Weights of a small transformer language model: vocabulary 10123, LayerNorm before each block.
MLP neurons of a small language model. Each row is named by its layer, matrix (up: input weights) and neuron, and shows model dimensions 272-367. Each number is 128 + 32 x the weight over its row's rms, rounded and kept within 0 to 255.
Before each neuron's rows, "fires after" lists the tokens most often just before its 100 highest values on Wikipedia text that the model never trained on.

fires after: "\n", "|", " |"
L3.up1844 [ 86 154 138 116 109 127  92  68 116 148 112  92 124  92 149 138 102 127 178 149  65 123 151  78 118  73 233  58 107 103 153 115 135 173 154 143 138 138 102 136 122  89 145  91  89 143 133 130 170 104 112 145 140  97  96 134 114 109  97 104 110 102 145  76 146 165 141 164 130  82 153 142  90 126 138 129  96 116 155 119 168 145 115 117 152 121 133 107 126 151 148  80  63 129 152 100]

fires after: "\n"
L3.up1150 [106 122 128 159 155  83 136  86  97 167  40 162 134 133  95 140 109 158 147 146  95 130 155  94 162 121 155  87 108  99  89 102 151 187 156 147 126 160  43 169 179 120 153 144  62 168 180 160  89 133 131 119 129 103 130 172 100 107 119 135 165 146  95 114 128 147 158  99 198 113 109 127 122 146 111 138  37  84 149 135 106 148 134  97 113 137 112 134 141 151 133 113 115  51 179 180]

fires after: " |", " ", "|", " were"
L3.up2519 [118 133 120 134 140  83  33  66  46 134 153 192  83  98 112  85 173  82 142 152 145  69 115 176  72 141 122  44 124  73 124 144 110 177 113  91 117 142  77 169 124 105 214 143 105 127 189 161  91 130 143 117 107  83  93 203 160 123 154  70  97  41 120 156 120 125 166 133 137 132 178 142 153 137  90 159  92  54 105 182 184 118 139 118 125  50  64  72  76 137 115 127 160  74 128 145]

fires after: " |", " the", "-", " at", " "
L3.up1626 [ 97 159 133 150 194 141 106 112 164 105 166 114  77  99 118 188  89 139 183 131  68 101 101 151  53 175 163 158 148  72 133 147 116 139 113 102 140 162 106 145 163  81 145 120 148 122  64 152 124  76 156 173 126 157 157 128  98 114 147 129 123  90 138 118  90 135  88 151  85  97 156 119 142 170  88 192 159  82 138 130  75 102 148 107 207 145 140 110 139 133 114 141  24  82 125 104]

fires after: ".", "\n", ".\"", " However"
L3.up1894 [106 188 129 137 165 112  89  91 144 135 143 145 152 163 151 209 115 155 150  84  53 143 186 110 118 158 150 144 104 161  97 128  82 145  87 119 147  87 115 112  87 155 149 112 110 179 151 120 127 172 131 162 141  78 121 130 105 133 187 131 150  91 100 124  99 138 151 165 148  68 130 101 173 132 125 130 103  79 119 139 156 135 147 108 131 160  27 106 141 175 162 155 103 122 130 165]

fires after: " ", " (", " was", "-", " born", " a"
L3.up812 [156 139 119 133 148 136 122 101 114 126 136  99 151 135  85 177 162 152 164 100 110 107 130 128 111  87  79 124 148  60  28 148  50 155 118 139 133  86 110 107 120 116 169 104 100 106 131 136 129 105 129 134 147 104 137 100 127  92 155 103 112 119 143 112 153 131  67 127 165 167 120  86 190 100 110 132 165 100 159 154 144 169 150 145  59 124 143 103 174 111 139 151  79 112 124 143]

fires after: " and", " ", " of", " Party", " United"
L3.up328 [176  90 122 149 150 113 100 110 124 119 143 179 107  77 101  93 130 112 138 137 107 162  88 143 101 141 149 159 104  85 164 134 140 104  95 170 187 115  97 135 109 142 187 110 127 179 137 140 147 122 151 160 190 122 130 112  24 114 180  96  80  76  72 188 156 119  70 133 142 133 150 190 170  94 128  88 105  99 104 138 178 107 147 142  91 134 171 120  83 140  73 171 111 136 158 109]

fires after: ".", "0", "\n", ",", "6"
L3.up2706 [127 186 149 122 179  89 132 165 149 139  97 159 115 102 121 107  95 146 132  80 104 158 152  76 144 102 100 131 116 185 122 105 131 101  98 193 141  55 160 154 114 167 176 121 143 166 122 144 116 132  89 112 131 121 121 123  93 105 137 161 147  67  92 107  78 129 148 140 103 124 142 115  80 194 122 150 140  93 171 128 104 116 152 126 150 166 104  99  96 129 133 111 139  68 149 170]

fires after: " (", " ", "1", "7", "4"
L3.up1271 [ 78 124 123 129 203 173 123 137  58 124 137 177 144 126 160 161 136 112 129 164  65 122 102 111 116 117 173 177 127 103 109 110 137 142 127  80  86  64  83  60 141 158  96 158 117 143 156 138 133 129 160 113 198 150 140  83  44 108 102 126 168 117 149 183 107 178 104 126 162 173 129 184 179 107 126 146 112 151  97 147 147 159 123 122  94 162 163 136  67  93 129 117 141 136 156 139]

fires after: " ", ",", " and", " rather", "/"
L3.up2353 [160 118 166 124 145 177 117 119 183 100 147 171 104 119 146 114 112  83 145  98  79 115 124 141  89 181 100 206  93  98 163 103 145 143 134 125 137 128 132  90 140 140 114 109 142 173 155 139 118 168 182 101 166 134 120 152 106 181 109  99 123 152  82  98  81 130 130 133 169 162 144 208 167  76 132 102 149  91 154 147 154 121 154 127 137  97 123 147  19 149 151 119 124  95 173  76]

fires after: " ", " |"
L3.up1795 [143 128  95  84 135 113  78 147  99 110 170 156  90  72  97 160 104  86 177 137 138 111 142 172 139 134 135 140 184 133 122  88 160 108  93 102 140 137 127 153 162 101 124 103 110  78  91 170  96  89 187 146 111  55 122 118 120 125 119  85 132 115 107 144  91 139 185 107 147 127 136 150 135 168  97 136  95 106 116  93 101  98 174 120 175 138 109 124  53 110 194  92 108 129 121  98]

fires after: ",", " United"
L3.up1260 [124  87  71 149 144  99 160 162 101 122 140  89 148 133 157 176 115 111 179 116  61 126 157 118 162 157 136 143 119 160 107 147 136 165 104 138 175 109 108  96  75 107  68 110 137 103 147 133 120 200 154 154 140 100 156 123  94 100 142  85 113 108 146 142 133 122 119 128 110 116 166  98 163 115  95 115 103  63 159 210 118 127  95 102  93 128 122  50 109 147 124 136  94 118 152  93]

fires after: " ", ",", " (", "ondon"
L3.up2095 [158  99 108 125 168 172 110 161 135 195  71 152 144 119 137 132 128 107 129 164  78 145 187 145 110 157 140 173 104 157  95 145  86 124 113 165 101 132 163 100 156 142  78  90 107 168 129 164 108 161 192 156 154 127 148 168  89 141 156 131 109  54 116 148 130 175  80 184 184 152 162 155 217  46 120 128 137 126 134 133 142 145 165  82  86 154 104 132 141 159  92 136 183 142 148 121]

fires after: "\n", "Man", "p", " ("
L3.up2682 [ 95 119 126 125 134 124 134  67 104  83 101  85 129 129 128 117 122 164 155 100  71 100 114 123 139 140  75 156 107  72 123 151 138 202  79 116 158 178 147 141 157  84 184  65 152 166 133 170 146 121 140 105 139 122 120 208 125 125 118 135 138 117 186 137  98 166 143 121 111 133 147 132 154 139 113 177 151 108  78 135 178 125 155  96 130  38  63  40 152  91 106 108  96 110 139 135]

fires after: " ", ")", "1", "2"
L3.up2102 [111 119 128 127 184 148 150  80 127 117 109 168 189 140 141 166 137 137 137  98 104 154  63 131  99 179  92 120 188 137 148  98 167 109 164  96 185 168  95  99 130 113 157  79  92 147 151 123  79  91 161 178 168  40 151 125 153  74 135 122 129 141  97 143 100 200  73 133 197 146 192 187  97 156  77 143 151 152  81 118 129  73 209 148 132 123 139  38  55 115 119 171 101  88 111 135]

fires after: " the", " "
L3.up2768 [168 137 139 150  73 162  95 152 153 169  87 170 141  92 116 147 116 112 142 164 142 125 204 138 141 127 106 104  86 148 159 134  59 160 138 132 139 138 124 138 180  90 180 172 138 152 162 168 131  99 156 140 146 175 189 151  55 119 103 180 148 100 118 179 139  80 112 169 130 139 125 134 155  98 104 127  93 180 156  93 108  40 146 147 136 102 139 162 128 181 105  60 141 136 114  85]

fires after: " |", "\n", " ", " and", ".", "|---|---|---|---|---|---|"
L3.up2285 [117 159 170 102 180  89  96 121 203 143  87 100 113 128 124 138 115 105 138 164  42 129 159 147 150 110 181 100 143 121 148 157 130 102 135 128 182  92  91 168 136 106 163  79 100 180 124 132 147 110 109 121 181  98 100 171  95 165 137  57 118  89 159 111 162 184 137 171 142 106 129  66  86 168 137 152 114 132 104 153 147 121 140 140  95 136 170 109 134 142 158 166 171  61 116 118]

fires after: " the", " The", " U"
L3.up1842 [ 92 139  93 170 151 116  83 104 128 154 105 150 138 138 142 164 107 113 117 174 105 124 160 211 146 145 127 130 135 115  89 137  63 143 172  83 129  95  95 102 171 102 175 104 102 133 183 141 137 160 195 163 137 130 120 137  69 152 176 105 135 104 121  95 127 124 123 110 120 106 164 168 186  58  97 147 132 127 138 139  87 119 146 130 145  56 154  85 107 173 147  96 160 160 113 116]

fires after: ".", " ", " |", "4", "1"
L3.up2313 [139 151 108 166  85 139 128 139 198 144 143 145 115 104 104 174 122 128 235 158 112 158 155 108  96 141 151  81 149 189 122 149 162 123 131 140 130  67  92 140 124 198 137 152 132 237 131 128 126 220 171 169 128 103 137 173  98 164 139 146 123  83 152 133 125 160 117 146 136 158 104 166 200  94  91 201 135 168  64 160 162 181 148 132 120 130 134 160 123  93 126  87 121 140 168 148]

fires after: ".", " (", "–", "^{"
L3.up2744 [143 122 144 110 136 116 143 114 112 110 116 133  83 159 128  83 144 127 119 171 143 173 128 103 133 191 139  81 166 135 165 176  78 108  98 123 195 127 100  63 155 146 142  91 125 140 141 123 104 140  85  46  96 137 135 127  65 146 134 122 117 171 118 163 127 146 187 158 130 143 128 145 177 156  81 148 146 108  72 102 174 101 177 109 140  50 122 187 129 109  74  81 115 141 141 146]

fires after: "0", "1", " ", "-", "2"
L3.up2329 [134  91 132 107 149 138 127  30  61 127 108 140 114 120 119 139 137 117 127 173 137 156 147 118 167 203 103 130 166 135 140 159  71 127 131 108 173 115  93 140 131 146 130  98  76 139 169 153 107 143 116 144 149 131 133 203 138 117 127 121 128 115 159 160  76 167 159 151 161 124 157 135  91 144 107 163  86 122  92 123 188  76 148 123  90  49 137 193 104  85 112 100 131 108 100 121]

fires after: " (", "-", " \"", "\n"
L3.up2842 [137 109  50 143 158 128 119  89 172 106 129  61 120 138 135 158 146 148 182 167 114 117 137  90 132 141 152 122 192 127 134  85 156 110 124 135 126 122 123  82 238 115 159 113 144 133 107 172 128 149 186 150 172 115 107 161  98 131 128 112 119  63 112 135  50  89 121 112 195 185 195 156 182 150  88 209 127 153  96  84  88 107 127  94 107 134 144 210 112 110 131  48 129  86 195 139]

fires after: " \"", " (", "\n"
L3.up2208 [ 85 125 112 177 153  93 117 116  86 113 117  65 107  96 119 102 101 120 171 119 121 112 122  51 164 121 156 114 171 101 103 106 124 123 147  92 137 142  96  73 137 120 172  97 126 172 158 132 144 187 129 110 128 140  79 169 149 129 107  63  98 104 110 141 135  87  98 160 150 102 174 100 148 175 115 166 118  73 108  98 131 139 153  87 130  78 117 137 141 178 153 102 120  86 136 124]

fires after: ".", "\n", ",", " ("
L3.up792 [ 69 118 159 167 111 160  97 118 145 143 141 103 115 132  64 174 132 147 145 146 154 116 119 117 126  98 203  88 180 132 152  85 114 163  93 145 126 120  75 119  91 101 116 126 155 172 106 159 133 128 121 113 162 102 131 135  94  96 133 114 106 116 127 130  88 110 158 130 153 152 156 157 128 142  47 127 131 156  89 165 158 103 123 157 141 116 116 147 127 160 149 154 132  62 154 167]

fires after: " "
L3.up318 [118 106 142 153 173 122 120  99  88 157 144 173 151 146 115 152  80 138 134 142 100  92 120 102 147 108 159 157 147  86 100 173 105 138  93 116 119 116 140 134 130 100 122 115 142 126 124 183  49 120 162 238  92  67 147 156 117 126 152  96 140  88 188 111 110 155 156 117 173 165 119 115 164 124 121 151 132 100 109 152 139 131 116 142 100 123 122 112  85 116 208 144  80 120 115 120]

fires after: " ", " |", "0", "1", "2"
L3.up2153 [ 96  86 130 125 185 128 111  79 148  93 175 131  99  55  80 115  48 140 130 175  67 106  74 114  91 202 108  99 142  96 170 150 131 133 155 145 151 121  82 163 129 124 193  93  73 160 115 127 116 134  67 129 141 142 132 117 103 119 138 172 117  81 109 104  84 165 127 147 162 146 133  49 117 172  89 230 121 140  88  85 165 180 128 119  91 164 110 114 143 143 138  95 127  63  99 180]

fires after: " and", "|", ","
L3.up2202 [ 93 186 122 114  92 160 100 154 117 132 119 104  97  99  76 162 106 126 110 160 150  82 168 109  77 142 153 119 120  95 120 115 119 153 140 136 193  98 122 145 136 142 140  40 136 163 203 142 122 138 191  96 119  74  72 168  78 140 185 116 133  81 137 182 134 153 183 123 154 104 104 160 110 121  63 109 158  91 146 129 177 113 117 106 144 125 132  76 165 123 124  92 102 104 151 121]

fires after: " ", " (", "-", " \"", ".", "\n"
L3.up2781 [164 166 134 152 180  79 108 180 137 162 151 108 106  88 139 100  64 180 122 151 151  94 120 125 109 145 122  79 106  86 167 167  95 158 108  99 170 128  65 134 126 129 125 120 108 127 145 159 143 126 150 104 182 103 105 106 119 145 150 133 119 132 126 110 149 130 106 108 147 126 131  95 132 155  52 144 166 140  88 109 141 146 131  92 130  92 142 211  78  78 120 107 116 112 168 107]

fires after: "–", " ", " and", "2", "-"
L3.up237 [141 108 158 175 165 162 119 157 121  77 127  91 113 132  99 144 113 121 199 110  89 148  87 131 101 146 123 152 150 130 146  87 122 101 125 143  99  98 116 121  98 139  99 141 147 174 151 135  76 153 104 107 132  55  93 127  85 120 163 148  46  95 136 143 106 121 117 126 149  95 115 208 139 166 103 121 186 152 101 119 152 147 145 134  93  95 138 100  93  78 105 140 129 112 163 127]

fires after: ",", " the", " The", " and", " but", " which"
L3.up1845 [157 109  68  67 158 109 151  99  73 150 171 102 100 147 123 117  96  67 117 165  83 125  72 150 150 120 116 189 116 115 163 120 142 165  90 133 190  81 134  95 183 128 126 135 142 191 121  99  93 148 153 166 210 154 140 117 119 130 139  81 140 118 117 107 115 125 139 146 158  89 124 122 138  81 125 126 121 143 135 144 205 136 191 101 165 142 131  84 109  96 160 151 177 135 109 132]

fires after: " was", ",", " were", " is", " are"
L3.up2431 [ 87  59 117 158 155 129 133 162  82 114 137 136 169 124 113 133 109  41 197  84 149 145 106 138 124 107 115 165  75  81 104 138  89 156 137 146 137 124 145 183 104 165 179 115 105 138 135 144 105 157 141  95 124 106 143 185 118  59 159  73 157 142 111 127 128 136 143 126 120  92 143  97 115 157 137 176 150 120 170 173 199  74 116 158 119 113 103  26 113 173 135 121 146  75 103 148]

fires after: "0", "8", "7", "2", "6", "3"
L3.up1769 [105 178 119 115 105 139 117 140 144 131 170 111 155 100 134 139 102 131 119 149 152 165 102 105 112 146 149 102 111 149  89 101 120 137 115 164 124 163 150 107 132 124 135 142 144 106 131 163 115 117 113 189  98  54 169 189 114  64 143 142 124 111 108 159  83 103 111 167 103 162 108 116 149  75  97 147 132 123  77  74 149  67 151 140  89 133  90  68 127 115 128  98 105 149 124 142]

fires after: "0", "4", "5", "2", "3", "."
L3.up1331 [131 108 138 148 167  75 126 154 145 133 119 196 161  65  82 141 120 144 180 106  18  98 111 172 156 186 116  94 137 185 116 116 135 112 127 120 145 133 134 142 161 143 137 157 135 146 152 123  87 209  98 141  99 155 161 100  81 115  64 128 147 117 135 118 143 135 136 131 147 152 157  68 122 185 165 130 165  94 165 112 137 166 145  89 130 131 108 118  75  73 120 139 189 119  77 109]

fires after: "\n", " |", ")"
L3.up660 [122 128 128 104 201 138 102  81 144 166 127 103  72 145 134 180  91 148 172 174  67 180 154 151 112 152 161 100  94 142 132 179 110 104 152 175 206 118 120 155 116 103 191  73  77 140 138 154 111 167 123  94 167 129 110 123 132 165 176 153 152 101 113  69 131 125 137 137 119  72 138 121 123 177  53 153 108  99 160 194 162 123  91 113 108  97 123 141  92 163 143 158 127 144 107 111]

fires after: " ", "2", " \"", "1", " (", " A"
L3.up168 [144 125 140 112 156 184 110 155 197 200 111 124 153 119 113 104 123 120  97 155 115 130 143 122 186 128 108 172  83 105 161 136 122 170 116 138 132 132 179 158 115  67 145 101 139 113 103 147  86  84 115 121 126 139 128  95 108 144 126 153 134 159 159 149 102 116 137 119 118 130 151 160 211 101 126 115 173 139 156 127 134 128 160 139 113 120 114 163 114 120 118 155 204 110 123  87]

fires after: "0", "3", "7", "5", "6"
L3.up621 [137 197 122  67 161 145 144  82 160 102  83 135 140 147 113 151  68 178 172 185  96 111 156 117  88 173  91  88 130 138  88  90 119 185 121 110 117 142 121 127 127 143 155 149 116 166 129 120 160 180 125 136 141 126 129 142  88 117 197 177 161  74 125  91 115 161 123 186 156 167 146  83 174 141  73 187 126 165  67 178 129  94 139 168 172 156  86 139 103 163 136 129 133  97 140 158]

fires after: ".", "2", "4", "3"
L3.up2610 [116 123 134 152 112 140 145 151 147 160 123 125  94 148 130 146 136 113 232 112  65 140 163 114 162  90 115 112 102 139 107  88 157 146 140  98 151  70 157 132 122  97 171 125 123 188 126 149 109 120 147 100 137 161  90 106  96 152 145 122 130  83 126  98 169 178 116 110 128 158 126 106 128 151 118 125 130 142  72 109 171 110 127 144  69 147  61 100  62 116 152 155 191 145 164 113]

fires after: "\n", ".", "|", ")", " ", ","
L3.up1901 [147 150  97 153 128 134 105  69 153 144 104 126  99 146 117 138 110 182 143 130   7 147 171 109 104 120 153 131 108 155 123 142 121 133 108 153 154  66 104 133 101 123 113 124  60 174 164 116 132 190 154 166 124 105 132 140 141 108 171 111  87 132 129 113 134 167 120  83 127 151 132 148 155 136  85 147  95  75  94 163 192 181 131 206  90  91 142  88 103 127 125 118 116 106 103 144]

fires after: ",", " and", ";", " .", " (", " -;"
L3.up160 [ 92 170 108 101 135 145 151 118  84 125 108 133  68 123 163 124 114 154 125 168 154 123  90 116  73 104 155 157 103  94 153 175 128 124 115 124 151 144 100 118 208 157 184 103 137 196 144 129 162 135 189 145 131 136  94 169 100 140 145 140 118 102 128 178 144 146 111 132 137 154 144 149 126 107  62 138 117 149 160 102 181 190 144  68 134 107 140  81 147 131 160  98 163  81 130  78]

fires after: "0", "5", "-", "8", "1"
L3.up3019 [159 148 106 119 140 159 103 105 124 130 140 122 171 173 100 149  86 141 136 118 128 168  97 177 133 159 138 141 134 110 123  91 119 118 127 163 160 138 129  95 122  89  86 142 137 133 106 158 132 157 105 168 178  83 210 118 114 101 168 106  98  63 130 124 118 133 106 160 115 179 127 133 184 123 122 109 126 146  79  46 144 103 157 141 165  88 103  87 157 142 120 117 152 137  99 182]

fires after: ",", ";", " such"
L3.up121 [119  96 142 180 107  64 165 119 166  79 131  88 111 138 103  83 133 166 188 104  86 146 125 127 140 150 165 192 129 163 126 119 130 122 161 169 150 126 129 104  63 183  85  95 115 118 131 128  47 193 151 171 154  61 197  98 155  82 154  82 142 116 161 136 154 111 131 152 125 145 112 149 153  90 127 150 158  70 114 194 129 170 109 132 111 145  75 100 128 127 106 144 174 114  90  78]

fires after: "\n", "  ", "|", "-", " Area"
L3.up810 [ 91 160 122  86 168 186  77 103 167 118 141 146 126  92 134 116 102 163 170 186 100 112  82 128  93 134  74  93 132 122 105 140  90 116  91 139 125 175  59 155 120 128 209  89 128 141 150 184 130  89 123 135 225 134 111 163 128 123 109 137 124  96 148 137 160 154 128 143 119  60 126 143 151 121 109 140 190 157 111 130 137  97 115 142 135 135  95 179 131 113 126 126 108 138 184 112]

fires after: ".", " Votes", " %", " (", " a", " served"
L3.up1745 [128 170 129 149 175 147 153 107 112 111  77 137 174  94 147 156 135 117 178 153 105 135 165 133 127 136 106 114 131 122 121 165 120  90 112 111 122  80 119  91 143 121 191  78 114 125 159 127 120 147 151  91 143 116 145  99  72 112 122 135 116  83 159 175 177 107 174  98 183 148 140 153 157 184 132 131 144  94  72  51 153 169 119 145 153 124 110 117 108  54  91  97 168 112 111 159]

fires after: ".", "\n", " (", "1", "2"
L3.up155 [115 132 158 173 173 112 133  87 105 162 116 115 130  98 111 178 127 116 130 144  98 165 101  98 133 123 153  62 118 107 100 157  69 153  83  57 142  85 114 100 102  77 183  99  92 140 134 167 111  61 122 142 172 140  99 185  94  66 126 168 167  62 144 113 122 104 130 140 128 137  91  97 131 185  98 168  85 127  89 162 196 135 138 107 148  66 102 124 104 158 136 117 163 113 113 115]

fires after: ",", " ", ";", " and"
L3.up2616 [155 138 119 146  93 119 151 120 150 151 148 132 109  86 141 156 129 138 124 134  53 103  54 144  82 127 132 171 172 104 109 176  82 100 171 138 181 138 126  51 141 125 107  51 141 117  97 129 142 185 115 137 144 146 122 130  83 147 169 116 108 156 111 120 111 151  94 116 144  56  64 138 106 173  89 126 221  85 196 190 182 130 155 105 148 185 166 143  94 130 134 166 122 141 137 126]

fires after: " |", "0", " ", "1"
L3.up125 [ 97 142 155 102 178 163 138 118 127 133 126 139 176 122  55 173 109 179 100 166 105 123  87 152 116 217 116  83 187 118  38 137 120 140 163 100 128 131  40 158 117 173 174  93  65 137 119 127 110 159 106 130 150  89 133 178  73 110 150 139  58 116 112 143  97 101 124 155 154 112  94 119  99  75  82 121 119 133  11 130 137  87 154 133 134  87  95 101  77 125 116 142 154 153 153 156]

fires after: "|", " ", "\n", " ("
L3.up2732 [104 125 123 115 160  83 161  65 172 107 146 113 129  91 154 140 101 123 131 113 105 112  89 135 182 159 170 107 129 129 116 126 152 169  80 196 191 113  94 129 141 123 172 120 106 170 145 125 120 131 166 155 158  85 102 106 146 157  89 105  91 152 121 183  76 128 164  93 119 114 141 104 110 108  85 164 111  72 151 150 199 171 115 138 154 121 128 141 115 113 155  81 140 120 198 119]

fires after: " |", " the", " ", " N", " C", " by"
L3.up1768 [ 71 124 165 126 147 159  88  61 153 178 120 159 141  75  95  99 108 111 126 140 169 122 151 157 125 151  59  77 177 100 139  65 196 134 119 127 149 115  96 146 126 135 116  83  42 168 126 152  62 137 150  90 124 112  66 189 119 154 130 114 126 125 173  84  90 154 124 119 133 140 118 148 113 120  55 104 134  91 112 153 163 120 222 119 132 116 163 131  87 134 121 163 148 128 134 165]

fires after: "-", " \"", " (", "–"
L3.up406 [171  82  97 158 146 163  91  43 114 143  58  79 150 148  76  83  80  85 163 123 107 133 120 133 159 185  54  97 112 127 119 111 121 195 148 186 113 141  96  64 137  89 195 118  90 166 131 139 132 109 154 148 193 103 129  86 123 169  46 108 139 137 101 110 132  43 134 144 137  88 169 157 102 169 108 161 102 169 102  94 154  87 158 125 123 131 103 106 175  85 152  99 102 119 143 156]

fires after: " ", " |", "\n"
L3.up2190 [160 145 114 189  88 139  95  79  92  93 149 102 173 110 167 132 181  90 149 129 130 132 144  85 127 131  79 107 111 132 159 102 172 140 165 119  75 115 154 113 131 116 132 143 139 169 168 159 118 155 179 139 118 135 146 144 138 133 142 119 128 113  60 159 126 128 144 160 127 100 182 149 126 130 180 144 143 151 101 204 162  95 173 107 151 100 135  40  66 122 109 139  82 102 107 137]

fires after: " the", " |", "'", "U", " The"
L3.up101 [138 167 123 200 138 201 132  94 142 119  74 163 141 132 145 121 119 123 176 113 150 141 180 123 143 118 103  85 129  99 110  77 150 168 160 166 193 132  49 181 159 134 149 132 108 154 167 121 125 157 224 181 125 131 191 112 132 106 154 110 143 125 128 172 179  68 117 113 155  73 130 192 160 149 133 115 140  95 156 139 111 127 146 135  97  80 127 124 132 132 152 104 124 138 118 180]

fires after: " |", "\n", ";", " ("
L3.up736 [ 96 122  99 178 108  93  99  95 136 184  84  75 164 104  90  47  28 164 144 144 114 127  86 170 109 143 108  34 142 139 117 114 119 163 134 108 103 163 151 113 103 163 167  91 122 131 145 124 143 150 157 116 105 131 152  98 122 120 119 173 144 155 144 108 106 217 132 135 114 167 177  82 166 148  50 193 104 150 109  97 151 170 155 166 148 131 133 144 106 102 202 147 106 123 175 191]

fires after: " was", " is", " were", " are"
L3.up2843 [115 108 133 120 117  78  99 138 130 119  66 156 143  75 128  92 141  56 217 102  88 156 190  93 122 139 123 107 154 101 119 146 105  78 146 154 143 119  97 140 187 142 148 144 135 101 171 113  54 169 168 109 135 131 186 152 111 138 142  91 124 168 100 120 142 123  87 135 122 116 187 119 178 131 140 191 152 151 134 203 131  98 115 151 124 113 112  92 101 141 120 103 138 102 137 102]

fires after: ".", "\n"
L3.up1242 [ 92 168 127  77 161 122 121 100 143 136  67 108 132 151 138 151 106 147 146 113  62 134  97 137 128 134 135 129  99 106  96 120 100 181  80 159 150 123 112  83 110 133 162  88 131 130 120 144 171 154  77  80 150 115 138 116 118 168 155  58 138  96 146 146 131 178 127  98 104 149 199 116 110 135  90 131 141  37 125 170 132  90 161 138 182 120 128 115 147 106 144 131 135 122 128 129]

fires after: " ", " —", "4", "0", "3", "5"
L3.up2138 [121 142 146 101 202 156 114  89 166 166 103 157 191 118 126 170 115 134 153 120  71 105 101 102 126 152 197 111 151 129  89  84 192 133 152 136 138 150  76 148 117 116 190  90  76 208 164 135 118 117 117 188 106 125 214 124 132  89  98 157 129 132 100 106 125 157 104 156 179  96 130  81 172 160  92 182 141  90 116 153 155 106 184 146 155  88  68 138 119 151 146  64 116  54 140 111]

fires after: "1", "0", "2", "9", "3"
L3.up1462 [113 122 101 143 172 150 105 101  64 159 133  97 146 162 108 154  78 139 185 196 136 113  51 111  68 124  98 143 115 142 127 125  91 138 116 194 134  91  95 130  99 118 115 127 164 111  54 117 129  99 101 152 152  75 151 102  82 101 151 127 125 149 116 133 111  85  88 111  92 165 146 149 190 141 119 153 138 119  58 118 193 132 168 147 127 147 108 139 171  73  94 111 114 168 126 152]

fires after: "==", " (", "1", "\n", "2"
L3.up1441 [112  72 130 103 138 195 106  89 106 122  98 110 115  60 159 131 121 130 116 128  97 119 135  98 122 137 147 158 106 127 149 106 123 152 118 189 128  76 131 117 134 126 152 148  96 163 130 122  95 130 113 105 198 103 170 112 152 176 138 175 107  53 123 186 140 166  98 119 158 166 177 146 126 141  97 130 142 100 101  99 186 112 149 137 132 146 135 152 130  92 140 114 141  98 157 120]

fires after: ",", " (", "-", " "
L3.up1667 [ 71 114 124 124  85 148 134 143  97 138 112 109 144 170 115 152  97  67 161 125  80 126 170 128 124 109 112 168 131 113 125  81 120 160 138 131 125 150 104 173 173 158  90 138 163 111 127 127  78 231 162 140 131 114 124  85 141 161 125  96 117 130 131 154 133  92 161 186 152 116 120 152 188  80 122 114 115  78 114 130 137 164 144 128 137 159 102 127 149  99 124 146 143 125 141 134]

fires after: " |", "-", "|", " "
L3.up2742 [143 122 133 117 101 122  73 110  84 109 100  98 131 115 112 148 145 107 140 108 155 134 138 135 130 129 120 109 134  93 139 118 120 152  76 198 122 106  93 163 143 172 141  94 150 138 179 164 170 165 171 144 157 106 139 160 129 163 156  93 161 106  88 145 167 141 102 136 108 139 143 112 112 138 111 128 207 103 111 163 142  69 158  95 125 148  82 112 101 182 116 112 133  63 198 113]